config.toml
num_attention_heads = 4
num_key_value_heads = 1
intermediate_size = 704
rope_theta = 10000.0
attn_scale = 0.125
weight_decay = 0.0
lr_head = 0.01
decay_fraction = 1.0
doc_mask = true
max_steps = 4485
MLP neurons of a small language model. Each row is named by its layer, matrix (gate and up: input weights) and neuron, and shows model dimensions 64-191. Each number is 500 + 50 x the weight over its row's rms, rounded and kept within 0 to 999. Numbers have three digits each. A neuron's up and down rows have the sign that makes its largest values positive.
After each neuron's rows, "fires on" lists the tokens most often at its 100 highest values on Wikipedia text that the model never trained on.

L5.gate281:520489453587528500427504507558467488539491560485650524480460420500525457514510505469443519468509480552517487517494426518453451458438421500433486566461518552574477472517474503500498497543555497490504534438564536495506529587418531524552544460610472510521416458489477552537500465552422437559480548401415470543490438550598581555476496583560474560523369527630473432466502518498517447516535
L5.up281:546584516587450556471511540485502540597558514416526496457438510478516579512529517477480431432531553558486509562458456513466546463521517426489558525545452479504539510455639488561548436481434461525490522476441538518555522515412439462521533494531520481527445559420592476484432575453449473597477524430503402587527581547395499549461494610570546478442482570504368550411469451499514453477499
fires on: " as", " |", " –", ").", " -"

L5.gate415:478494589515514560446523464527460517520449479462526440630522410586489472427467444463427462483508498469505478564484428452572580532424468572509474583541512432547566512454387481466495537491496599466603462523511437442492415534563493490524510423452558497563535511423560485563462514385540483516546482561514454531539442528493510437503518530574450577557549589411566425555421472478501555544508
L5.up415:466450509531522426506443552458485476504506592526351477545614534525549480516542510438440417587503496430610487482526474526493441513521537527478483529601479488478519480532546534488402488482514453394471456530493433472501495456585512492500457471522451483503491510430483546483466507478456548505442490567437500544452526547546409562620441540566422500504460537455449459417540511476393482497398
fires on: " S", " and", " s", "S"

L5.gate474:502558513483444566521536543548528546538441515602538418518486518508557411484575511456480494375434516570493466352447438481501512508420519516568469423502498442567460594521486476491525534516494583493493514512501558338522457455514499424531548505398526470423475517514590599494467477479520477376511432438531464494552532593468439515467492568481430525477515508507494563511514472421443566471525
L5.up474:481452501552491511430472447510538533496565481466497466552522552536495503570443501570565567602548399514464482535534468504452579572482429510454488495463471403524469538551661555454584584474429547450393475580562515421409562590543456546429448469474451427418462494513578485468523477552539421496455523513495452501563559446435493515421483512492426497481521577494533494497489531526416505569522
fires on: "ib", "z", "B", "/", "op"

L8.gate122:552449405528513557473590477544460539502476506466641472557441482473500520477601489566405534445536519560512471463600419542551441533618503409495549508521508470476442481527455495441472456462436490480546434566389522507518524527556539443509482525534556443490493448464516557542457499577553555506431511509544475473509482558510493503475493505441524471489550415550433516537437488559538527485433
L8.up122:475509492444512517470517504440506464466416532517444605543562521525529529494480583600466440555446466588573530542499519585457537542588587476614441500558527564557526503501508436534541501512533550580548485525518482594576469462560539414529492512460450417478567542575534469493492351446460460515470541394470440448389449515488482538487472576572512487530407524475457459460476530550521510543523
fires on: " p", " al", " g", " b", " ", "al"

L4.gate147:541511522407528565455446519545423510498529522448533541602423582573514365482523600466521577613547603501438470431509497525543529503552458471384467534504500422542388461543521422519546568552528485561383523509532554563598457591491468537508491436497491462453579541466483546476509489524532470491505547530515511469379465497417521528434500446543409504465512559528446488544485471560508493521449
L4.up147:514379527540442636498541574554459559545550542544557496472612527627469465528411483549511540560414505523396512549543449550495546477509523476492550467545541527486433496504549561505545479533543514455478530405521579484452479450618532423533433494542483528471496580446445493495542461471415472448477496472509568542499499524515455424532532471497528566577455509555553436532519542484466451521573
fires on: ","

L9.gate471:509523596535432542462504491438593524512540419535611463549453489527533498484492477508466559509561492548545408529551485494487493517509512546503529520449558504477505572470353562510546536611563544427520547471433440508520462385504516452521453464464372507524441453514560506419495560512519532546500420572482559489503482569588521568462495452423528514437525493625510517459630515520469417578546
L9.up471:518539415483572419496443569467520412457527494560482526516523449498457427438505570573533485524553474447532505553559505509447577461444498429526463616456369448540556497393518463505525550527576460525594453425522485439509603478468487635535474480548463524468527515457592421454515515460438540522480460416509492494551536494454514512547435553498436524459487545522501385553540490500451467521588
fires on: " m", "M", "-", " C", " M"

L7.gate100:526575585545438551517547496565515556507507542510482538625424443505518543456543498553533486435422488562515519466527544460540510561479593526545516558430504476465497488462463437494497470501507495461489539548493516482496543456502562523489467406540530461562487515485496494394580450488381521547516404516506473538483414537497466557534525520453561648497565526506562436538585414374629479375538
L7.up100:511460444493448568460480488497467444423447498510501458471510493524527521476463433556409404425440506463496428501531557475479597455544513498511526447491467531562529527559397589513461445517493489528528504559597441507472499515517436567560511468539593457485527523410527460562499453514600571467443521515545510442478430557560500561537492503439507468560555403578519496483517444544616518544509
fires on: " A", " D", " C", " K", " I"

L9.gate487:545432478432538484554448500493528510472507585627476421552532479516463411465503552467520530431480513485480583480467486473555574456542508431476516496487591444480469452507464503373574513628433469435554557602451610495531504420452493490503507540485506482433420479380481534470516483564463501438461532456567411514449495456508535527489473471436519570510562543459589555515477482538479488411487
L9.up487:536480478365477526564526472468531493490484451495439488491564510560417511460458542518394401553443589468406467515552539529463423515543462508498513405515603441443553533561524473514516497500581460550359483532421508425503456398502517547521509579470453404502511468498510509471503369512469580528569573468515509563452454540600509643465398442460463476541483476600555504524487510472499482417570
fires on: " ", " H", ".", " DF", " GK", " MF"

L4.gate648:447521582539492530495465530500494457515548472500521470510448527467505622462425569482529406503528416429499484479528553462506433551545488458568466536460481441627554442515471481499529498489466511434483539480577501514503535534456414579457600426476418574543518593513559608485543504482450510461494517514469550451539555566555466474434437532481534451499441533514459601588467520542478557522473
L4.up648:557370475576565519443512472549504527574473533526481573438614501477528474491466545474476486601414504537538527594539452491556525475525482579537577512482607530535498520584516471433487456507513523579603400438475469425416389487503528519571427570494501503498623581502492471443525506517552487537506527527475561432456483507538522518414502453557499459521545435484515593477577509515450566477566
fires on: ",", " However", "itionally"

L9.gate227:561511530535499584456487436506495492490461551430490518399545499564512554546437518430489479440393480552596512466479431455525448441478503474514516384406607524472510518548477534422554464501549427565503481500475494498483511483430517514534489562485538507421460445479446547495523582404464454536549462549547405490453430480529406544490476537479522450504485551552495566446561479450493495530520
L9.up227:479543591459502549461491462557480580553442420520427523439480557580570593539529568448526463464518495453509469522462538398460478512524462438480414469438393553429447448503461415423561480558460435443514457535566547533469547552523503531449410522564525517576527592464414546478475544452488569476467590533482524468478590547449502470508526469528454430534403499562468544561491497491546480474464
fires on: " |", " San", "-", " Santa"

L4.gate176:495459478512505386482411521483487500573435435535491464487536442493392431425567499539427503441437496542522523488497479558528465563477472434506449456445511532511374570579403558525469430477520396567487492554491458568498495459561495487501509550487506454451456420448494584473523412410526553535478526550604496474601588536498474588496496480462409558510488534463489540607414449492535552524548
L4.up176:513605465487606534498484499469514462486512490522492502541432546531475437470569650496484447406427513570506514513548542450512467556547450524440433486539562529435511458512496523443482458344514432472536511470513478533515467479506494539611539559504488505526473474518427459487472471469513502466510562521425513520480454407437464575585449476482483437513473544437436489549518450551478454416571
fires on: "d", ".", " B", " D", " ", " b"

L4.gate570:506492527477550469561503448426487402535504519480489465490443529521507595529478473551520496546513569440493406483576498499433439584469469551524564476548446530437561426467442489517559494456454531536528551467433557510402491591433466515544518448484535441450435573434467540492518505432514575519461520514414486489466476451435451547620512563530522515523438443582402513454503637557444546451531
L4.up570:504517473432448464574508525432454554453484517503530505546378475416482485562464424571458589342491516518512520492490500501516421551477456470538524460497480481480431521555524532497559443530416534493509541478552495504519511479473473500499503445414512446450533494471490395516582497542463521509543401543497504549522454385497540563539454607432376450500461482478510502580457511516544532572452
fires on: ":", " |", "\n", "-", " "

L9.gate517:445418447476403550459408494519536474413473573489528527518553612470470415476551596493387571428501496476466489534436526451573513535455482473548452582457457495517493530452475566519539513485430506505490574563518487580626487492513379495425520451487488431519450619490596544561489516518451510427456536499521600461497514487383531483565468543446560453583595562486505519400484521465460500443560
L9.up517:569496470528535469521551361439506484565486398519448566512456540637441526519478445449468460413504468543513524487455484549568558519461518558467622520523524541448599496498527535497514555459494480566462546430541417424535530436402484532550547544437580519569516582484480556410485499487480450454538532537457482607437567448538445419511500569462542483521468580429440489548526578459538494452487
fires on: "′", ".", "°", "0", ":"

L5.gate207:572460580547504437511444546540496411453566472603475451423455423475518509504476534516457448457508536519522556432434498502553452508524556402511482411484451534528472545507439516503465562488467564486472426502486497469496489508413482477549454434555512522499420519439571557495570549478552505470478547509567448414572537505569390423440524533445498511647495434555474511487421536491426536513576
L5.up207:551507483539459520432510512387488556496520504427510484448477429548477475538569590540496644505456452534492465483533434525380577492537545446564599521575505510498579506530507539575524444482565467585491459500517570506454495440484476649459491507402588486466463532486547518497540452525466508523442420553489505501572503494538531510508514528480500549500508501522493523543536603520524464535460
fires on: ",", "9", "7", " months"

L4.gate611:467542393418450510504480509584499523427489490484458405559541494435473426447560450486507436559559471633472492468607481544506567466488429456522503541449488413394461427550372539533478427474594525502568525604434568516448477545539536500548495531476493577489519481506567547549474446532427515498411458455562435479529424414455502484497536509497423473542486555462393555480492519537500459497526
L4.up611:474460577471448501440506564408409452394589516504445527521346482444507470527531542551459428448431510523463500527511510402421438498457431440481497572562428388442522511506508503448444480504521582507494524600520503450495493511552537538423515514444489603406494514516536532441527444514446553545487541446515560396447533446569539432462514530553477448531556518501474541482459529573445486524492
fires on: ",", "1", ".", "0", "^{", "%"

L4.gate418:491507532491470494510536475471456486465500530549513412593562504543461400486535557492470444439566563510555522490525422492508502545590491439568412507616450507499564474520439498567590544506477506413515490491399479508521533463444439459472554446487420507484387527501519515472373562519408478573541499488523504570546366549505441477483508596502478444568364491517351417436415503454516447581607
L4.up418:436554447510424474492488397536567495534401452465462459427463506508472505484530564455566475599547560494496514452496473513451510484487408505478479486442544497567494401537474480565543514525510407545540507455474349477496393534483463457556479444513568561434544476470474480506547425510451519446510520491488492477499457551578509569581592507519517524542539469458403450533522477548493541535497
fires on: " col", " st", "-", " hon", " all"

L9.gate644:608523545522493524614473486516512479518465479474483487576443529497426462544534539519520502504461510517509593522509459506508551424390432495520544560504467417521521487461471490437649467527443509495444585533520540633485478542516510471521495490534509470513527542547626528536417550459425510500500543531577432427486520494440473469499431525479601433492554481561522469496541426494495515495505
L9.up644:480420467478424475523563432452454505430436412377585538569522597616450478445532499417532446545486505479486467480540451461481530528463427485526500544424466508451524487481514484415545443393437570454465483520425534447535487430483496465524499465529518524594581515546534414476501518462534473585517544526428414532590502568582412499514448506535479537495486485467581453411492492566439506439404
fires on: "′", ":"

L4.gate317:401410529495459528511482467509401449431530513448529518537500530518553466482388544507535427521550457521498524439510555510435510548401455511493551566532548492473594419544447553488543560532492515535537465498560434466537597532492463445513510466514459577503525471470491494556535490492496488494474483411522475587558557571561476581479518480430517521647480548577535471481499578415561542463517
L4.up317:534457508465568435460480539538505502511419546423500533455522557409452486584489601426587495446485598459490499506548522506469434572445477521531542542458398488479460548599480527407467517498557470486445424466474523460516526420499434542424521522520476513449596508500495432388512547424473521511503534463481646507633474449530536566498473479496578496575478558470471495486542543522478553503466
fires on: " |", "ed", "ing", "uck", "oke", "il"

L4.gate271:533468567489546463459464379527497386559536590504497514556500454506536468606547561605468495436487595539608497522519444507510468444602430525484516502526483517470502455441527563435577420477461513603530559471541522493403540508454510464433487505479409492498447460587516460548484533514471552503465523544403461460539415518472470524561532555544606578522422484565530498508478503517483534550526
L4.up271:553527508545620527460507509471445517539415397502565445402456557556539521456558421535500397397478484489461474458428478518444537589526515382460411388429541460453401533512506484602553513493463542516509493486511514532450491477553515457480485427504469465619498540426547430493490491458500571595512432449440492498488536544593513421546477551531411483440459443465461645447570471517539538548558
fires on: " |", " ", " ."

L8.gate67:417467461554513536476530561490414517420520515555468639521494511454454484445491496480552462626440584550563420407487502483464513481488524474515564487561522518584553480601549457541577497543516457455456569470529411556510475519488489528487637483477406479477429460513555494532512530471471498483463469409461450600545531502454466460586481547470455524460565473419524407462528552495534538543545
L8.up67:498518437577418469635514525434504479537520535613521458456463569418514619494514417481488543501444541511444521587468595443462529545417489448506506543455557530452538554471497399548548569557550461562584403500541442483553540534479533471470522467392468497462519455509539444503417524457454485482428508581422466507589450504442525533641471566566553631473558472571491433532474536411536484516537
fires on: " P", " V", "v", "ev", " Sp", " Nov"

L7.gate83:531461538459490453486509532567495471581431455453493450530430507463527456442543471468427521477485449472522455516464507479559562469509424532508528595450541562500552471469397511556466441484510489502611453518403498516496467529543469516542498488604495494526518454459459491413533509571453411521564481429539464537529557493521565545440439556453529492580456497487467544430496448517528502423569
L7.up83:502498518472447455568512484512529464482568503496485558431447584524492503493445452537466457546392458477451512484458515539448521563520412495556390493615462441510530378453508562429452409477466529516512508447498434480537449392544567584450542485518584475555508481487499449454532535541468519483533525452443517420519486593560407494435561469519535491550503482528475448504493533560505486489605
fires on: " when", " where", " E", " if", " Z", "b"

L4.gate98:485475433460425471508491511477440573514515483549503482564557576511464459460571526481536495522596461598525447438570474386473576564528447614455483524570434455459435535509499439458535577475452572519407473577467543525589519527519492516450427487458480447465506511592463508525464493507455562486558505531576505525444561373413511577521464440391499510462553480438454546466514523530525525459513
L4.up98:510483559403544626555520500493389463451522454531562581454477515461578519463475450525497435526613483534495440547543616562586534519490500463496492511425445478492555550452456540521411479443466553475464499469496517476498447494546503423501592515457493474510564550464473511544493501557538495515455610586521511513470573479573525545556542522526402478578521459471472330544530555389467467590475
fires on: ",", "."

L9.gate392:454558460491495614458464458461450591504475450458496465450489449479522373500590433573502570498465501515603539602451508509508571579426430486520464466410482528499474480535397480495457446477374481530457446518357448568475476456389469479410421500470520483486442492480501465527528479417501526503612513434616510544510545468524453511479452558547388534486552461534472497521521474464530546497486
L9.up392:497485516520479518629433501482521501490481551427479460524524566461495489489446489527459596443550472459516518448581498480547515501443624452504484497504533527475487583503537469573513422444518475450595506522497537460486540487562665538513484498547434457518444522565569550435479534530421534569566432453591523450422490480428497568445458497398505530497449552449559441581416467432484490476484
fires on: ",", ".", "194", "198"

L9.gate229:546546544505493536521456458495443527508578443570487465484416571465574474417551524503447427553528471489531480428471445497540554492552439499523487482459509455473447452504421401475458403498511400513464483530494434521524516438448515527375470567411564602554494463506450472539497553539486519548566486440521520518601442475531539499577444522444443552484552443554447515407544481476609462491402
L9.up229:483463493515521539467442471493483390518409507529481383502517615494514519656560450503529457592561556487533499475609499391492466511492489493553443455595418512469535572446489513462528479434445541487528469483470572425453482498519523533478536490478588469484526500576537553469548489567514577500568479531566411525433534537466580492529435500451378429487514458546503459490548445455583461439479
fires on: ","

L4.gate682:505590540493509589528518482564495518476537463537481522530516515490508586559505494393509552431527520443526513447478332476575495518421482534474513461542484429511476468628405483483482399529503502421534453540553496580478522505547522485535464542401476556450476483561450501521427477509476570412500444576594450571432488513476474468538471542511438517512482425490453521552478501484582486511509
L4.up682:520499505463510447592401546389521543471462483557559558535470521512476512593528445438586525569475574455479504480512461479510453538478528581519571586454487502609535495479463493486497523561609558452422409510607521456508428542407425570431585547553525460490475538555436563508437531516539514399461479661534525475542524445551478607599464477499406504517510464582435451534517452457570514496424
fires on: "-", " |\n", " (", " Y"

L7.gate92:517555510516600502415468484508533387509515481488455499566447507537524417483433519495423447480443556470599427468505516436464546449464471463573530424489538513491518552449454485502555546546522488525533530460506512545515548515484453447513497499480434597433426518547441511489459460468537527523527463470480455472347502569524514516568521490431571350441413553496383476501504493509593495533530
L7.up92:399561483404514568488496515553530476555621438381532474462521641435434372401497491456509511496521528547496519510550460510495408477541494569451511518469401566472476623582472511525550445519496525523452468590567495456455470502459473573463448445509506583436461499504444454481552474427524590599533542574452501545519477556578519510498485477456549468495539483453561529553426470536517512481438
fires on: " (", " ", "-", "–"

L7.gate343:482538574526495594481535459520595465498561519391528528541477526503499526416504660464496489430415455615430463425602472462494490498403537627524450453466551446543502476505439432442570477492458444492568515577352532526574488545404495565517553525509557415369511544538474467506476474492447541462390518466482505426509470456464564512484417545547525436525569548545528442533520444509563620576476
L7.up343:505465450531503402419555492460429567373467487438508543559450530440497566511491498488450479530457538451519485489408468496459538518451448497500402553489474521571518530433473507498544444468480401478486518484484433389610511461557556602520495480475514491531468527540464509533595526460516453500476643592494492498416510552511545591484498481508432612442473426505527496532535528509509499470446
fires on: " c", " o", " p", " ", " dep"

L7.gate87:499514568513473567533556428491468521600563521474489463581573578519497450511488610526387429414498525514422502426507494502487488434524629527534427398440517461528454492574422454491506498471408415514576513463496505478579526510563558478470461432548469542427427541470534477526493462502481541493501488501540550547574437544548543523529463440522486470519582470518517432580489519465413466484448
L7.up87:531496549498567495450542460569533546499520511546512451582471548426485581507512384584571509537482390529441544496469417349560543557451436433532525440509387498456419557517496448456454454502467504587461503487416551385468517443487492604439505440500468543511474495471503464508577437494495425543572522472485510504493476540496479484522552508545477532484487448461493428421491450423507462424516
fires on: ",", ".", " .", " over"

L8.gate364:504564571452466447554494471363612512515477459452607556484534491584516498480482547506474457491451524527421519501531468512504498559448496527621471537555556525535542536437509558526581473486539535465515525555447516516551507516482445633540540488559568473573421541530592442505428590499522509469479512616502509445474560490518506525451499404559522487542511582554520560575642467536556599400451
L8.up364:495434544559504473536589555616444513508558512459571539487466506525494448624495572490494402458499509515530470474594440522486486525575491519515479495448481500513571383518468394486472516453535461557526596581480487494575484451384530510568571497500565480543497514487463495460544532517493465508466525593470464509373463604454527526442503516440537440486474559485458469494613466526536524481451
fires on: " o", " A", "O", " e", ":", " "

L9.gate449:486578545452412540550536446579576559454410546529418500504492440459476543479485474591496397545484431512572500544557494446449478484557529510476517552509497451454583485484550468536476570549494596478466502485501485422398650525487557502551488487496463507444477546521490567497458414366579505458577511523466414502499412521496422503496401550466487480416601501552501513567401560441485497519522
L9.up449:440424565547406521506483523356508619452472578514500429499508490423557528446582531535427500490539501466475479607588516382551473522536502550538571508568513487490487551538522518568478458444473519501503418433408454447514482497514494547485475538503459493509472501541484427458459494498474418565559499405531523591436560509486465663518525561512472422491501507481463479519474490587395440551575
fires on: " s", " S", " half"

L8.gate116:502491514516579446506507438495409508540536504493580568557459421567450475515475538485466516496482496391514514489519479526528462537514434407418562542488507497501434501435413450533465484414468460559570518512507500499534584451433531458475499500454551503543506549450519475431520509524509576511546525543484550478487407522568525507548474580473548586523489478451495432538522395507617537589630
L8.up116:395493417514549489487491574449473339568481545469466520492494441500482480433495576493458553522449445521489455472507440525560666478528534532486581535483468518423479596397522517653554551452532599519449531461547484436522460530515466506567457495493532549421513563455537614436494518435460501528532487481408515486488527478455495498571570547523417521385526502618593449528425553433466512524428
fires on: " as", " the", " in", " a"

L4.gate6:439502448416516432411431411450459472489550424478562502508541596483416448546498447503446524507578448453561505547481540489531518595395471601541513520476435503556528442527612453432529515491539476437528463496476500550504465548411621510427483493437476464473490605432456551458509535458435568505533464519487486463427561474579482511495419535528503545566530519503520519441574434552487438564505
L4.up6:485549577508489606526508454574466577497459470547531486482630426455548434490453487498541470504527491498463592482608501406439511612461540428524419443582482531472513521521545522441440533455454550566489518590493481542551544464561503530502562352471455461539477523532447531453620555497474607450509495564423390480604558497531579522503486535483605450510459563548486476424537371424420534569502
fires on: "\n", " (", " World", " Cup", "em", " Association"

L9.gate479:481482505511468482472563502539448528516482502539483442404484474434489439358597564541455433429529480487502440482528551470629417519472515473493568498409552586498557429477468560565454485515544447516492425465456510519511585484479523601510556506477491493527469537631499444387448546548496491419514522556503433502485516549452507450585534515448495530523566451474603587452431448488484430516443
L9.up479:468408491501428509471548523493524525502470507521497491481539492500542482414448404496410559454501498445456532515490472451521488600526450624511545520520549499454519445485391569481479513501469497447491523476505570442448585493535528506513529478450514565474468524433529468492480507493574543402511469467499515522507398456503510461589545495608380521549406546514571581520508457388463485455521
fires on: " p", " Le", " conf", " Est", " L"

L9.gate54:559510536469374449512438462550466491550500508493476425494402586516522413511491524548505337540548477556522466572519434486478492488529474432502484502495513466549506468557482521518472554420527437577448475476475488481548567502401603447455486384445481552474512463501477582516449520452581493481474480486529507496501477495449457547400592524474422580444407469425513472590421613503545431512608
L9.up54:515498528471543520411514521516410592588550525561536530505424506477441558510576456501455465425483532598439550468555479613482483524451417482572499520427520438533478488477506447446489508546549443572521469522420658475548520465477505477493551478532532497541552502496474558509491504567515580456473568490462504466516521493582510578444493399504486571548540475503519458453464569465439462472478
fires on: ",", ":", " as", " f", " the"

L4.gate235:426538456453482539583515425568464471512536497415494533547542410496557444523466492527491497594454537448540496457416453502452394532468465512444490598495460497437476444489527518511561406468489514454583565468470489491557520454486436615468532482493580477508499578524536494446510445487524525475433564489537470535404481535498479438467555510447500484495501509498486456554465509396505484357501
L4.up235:487574544402462432501535524452530455515469549436515449468490440531393460469487531453566541474435451513451538508548423517575467511623504495627470411443600541512554565562429521588529561480516445501423389515497517449464480537557503488504488587457529496518566540570557477557473547464540516594455479572502439501498446503471487472414475602496530528407463531558456508456450460503547517563519
fires on: " his", " an", " her", " the", " a"

L8.gate22:511415451604500476440422571525503574450527553470437501425429448491442439536456444482486553424517567549448528524399546474469453500499560475592490438523503492434395524489467461448565391514530506549555533510544477532568359510481533619458484437409499524502441495562557541457520457498521515563467543461439494506487517487540530526437495547507492537528516444463509518521555519441470493534526
L8.up22:534495518400496531465465548489534464427547495557451463469539488446458452377499436562500538500465596505452415511474421465483562480521525559495537508476492557508496546457444440558517534464498488494542504486503431498478525417464444510523552461544536418419464600535578601578508457467528436506571471538476581484515529521533470513499490540498508525494523498501470467518506462540489524533595
fires on: ",", " had", " As", " have", "es"

L9.gate11:537496570447441500381467521381591536571477503486551373452526482445370549407545503560470462524543530421424501481532476453511517451550536495445427476569464525542474459513495538511505434531566535411530579518510587555514453488504524557546533524546496615511531483512584529460641551453379506451497471473534519439419466429507548439460432387602519512612543517574482554486543534602550609582490
L9.up11:589502512514437564575482431569439491541468558401541492528470490496499552547613554436568505457418556407455500530503518497494388537461467491571461493557573516409482528530485509523463452492569440497548507402486510507382521535496414527414449547519506509503563428528533494450472489519558464494580470375490529557447464537499474453453498535571418507544471528479597590425470570498523522505574
fires on: " en", " inter", "\n", " En", " Er"

L7.gate165:565515445432576621519546501512451549454587511466436432495422363532449609529478494481499551486531491594521570429443395475540494521541474548586519547496468513527566596509517442487510467509577434416355470412534491462586405504557462538485476475453519521456491475465552543490493531469492613493579459484561508498495482470491498532520491549527491469461427385595515478428512418538477441568535
L7.up165:461452471461471476463547561475455461515450507549541549575551583466546539480484503469521579394517454497420575461480505475599549456607524425470451513538448515447521520535443483440527578581476495467427493520471510539488480486552435433535447557557442487475509520457490420504518529456471581455546484418440503409585474450439419538490527496546453510495534418564491399536496481429539414488409
fires on: "-", "ak", " |", " by"

L4.gate146:366525470411478486480547483522506473465588572582494522485424450442590428475554541474466572490544558480432470533499538546477519557495528435542437457535392534490505451407467568521537466395543479508495447579581495527521483504463479546572528493543479553539508528490521518444580508503410469490508469571477622536479467514634499460436504573521533473568469500545488449490469495583534526446650
L4.up146:490482544551521573415554526544505518543502558544475517548580370554512525498548479524430401485431588556539525436557412494535513552498480488469473535509604591574512579549545545534515408489548530446485526464539580505415515431499570540503499458519526519448487521542560585431627498412527497528535514488451516534500529466499505538472541557441488550531498480496489528601517542533580526445589
fires on: " the", " a", ","

L8.gate244:514497437512397611451462470550480508425473550518524559422513558429498543480488567494512497519446498508457471444534539462398406479508525516570494455623422468462556463462580453490473508497499588569435508563502457473558433494529561533500426507533518479526443518499533542581536514483501478475408461557456488526466468524580518511424573546459531362553526477518563432487449611528538484524518
L8.up244:400484693435518490453460498426458513459426600577480449501497519501534559486495473483505522468529478496430478511434445455511425485534447537512466448541550486483547544616540387482419394568502447476554498506518534497523544493561562528504479486509511521428480540575449485455569479498492467509412447491597469603492427558467554454578438486395495473485501548494499491509605563624546524511429
fires on: " c"

L7.gate306:424551405470472473517532447439459519497549566545484576475450532544573453446522497570501463555530494566513512498557501450467475527448568500462557454456512605492459497504485435518574580492527508548375477548549567536604460444536498492562531453498511510569562501483475471486471557496467463545558478470559405500569513552561606487489554459536480493569425524525512471553511475532458577578532
L7.up306:460547478478461537449517471539540468396544502467371425553480423535536458629575473598593435505518487465497494442420541451492540480541504543473656539516391500503542455527493532461521463513545561458490518537494571454437485470531572548514449463455473449527548594489580533455387542504447498494567481503513535582478499516416544463562556516484496488628532512538516449546478500505516546475452
fires on: " ", " known", " used", ".", " released"

L9.gate90:477495456490494511510498496484581491523466515439502514479498522549469491554481519416536521466487607480401485479350478505440536515474514515483543591476532515486564388508503549520535517491530449477453490555480462495505461455465500484505434489492472549416559540517550545442422600575468495425547536592495507479514443492497510506547472592561448485529498482389375501624465493425437548536372
L9.up90:538441502487471536541544468557511542537452450511475439468487408433562448491561381509462459510496523511375523523498485481443376514570596492591480500571523500651565535526509445589449544472605563452450539548479495475523558491485528640463445602457481528506529538519459515463533541490476459469530527515591494434598457489496528479586466609485505474619463535544525556378572466462394381496420
fires on: " |\n", ".\n"

L7.gate164:549497490527515640532505553537536512471530462571489488542355435470468473400532470472486500495487562560487485462533447532483394475467536463502529550455463434616523405547413502490559512468536473450527480457530439538475558510569502476550464474468461537526427507567525562447608474545477463507501503528478547512485400512552486560504540556373473552495407487579502527537521422516560485417529
L7.up164:472491493546576433507463575418302467570466556476537506505557529490530469393482477513459503483634465459528545472552552459473609535452524523513399483507563518535500365541405419506469550558531472471556482527505423449542473473513559509529426490519440414542519548516496534449471476487523537492519486527531493518521606488557441548462545500431465516499544487454467501524508490418492409411509
fires on: "M", " K"

L8.gate87:427396500550444492443540574550512489483567529504465462442555534503549486389516431417479440511579449476486523565587424538533437507526352443464433506409534508455398491477350537501455514538506510510480502457509561472575482513503489476502519491438491513587612507527461612498432501463476483568514517457526443520537592432491393636471551526522520458491568482495462521559462480474477499430625
L8.up87:515540488501581409464498534492459508522562558571455494567471535481504552544481536469463558551517521442510531581500511470478485438512504475495492473426531447540495599535438462419525474569563499442509490496410498412519453448476522561493562466487500479427522467434626515586479488617409534498552535536518532491501469543641471533548585495500404398503426476563521415465451514398478494519453
fires on: ","

L4.gate112:456439576555497540460532523472488452502437524487574464600532533479469530484592425488546457499488431468584458407533538453425484521470524491622558439513419543508639524515498484428564616496564581516468443556584558540476579510501448503460518535426439477443481500415541533491572521474412519551559452470466446507556517383488507514528536547437464569610536450547526544502487462535459585533528
L4.up112:538512460548504538501550429458476491452499388609546573488486537564513490545495528535421537478552498454434567545552560502556582473552555470538471577583526466461540542527502589459585595414501522421537572505540413620563486496465566521539472514502493424407569486453497464489458528577500504459584434533516512428476477468525553589563548497548567418490594559556514552546523457470493415595500
fires on: " Cup", " un", " War", "á", " UEFA", " World"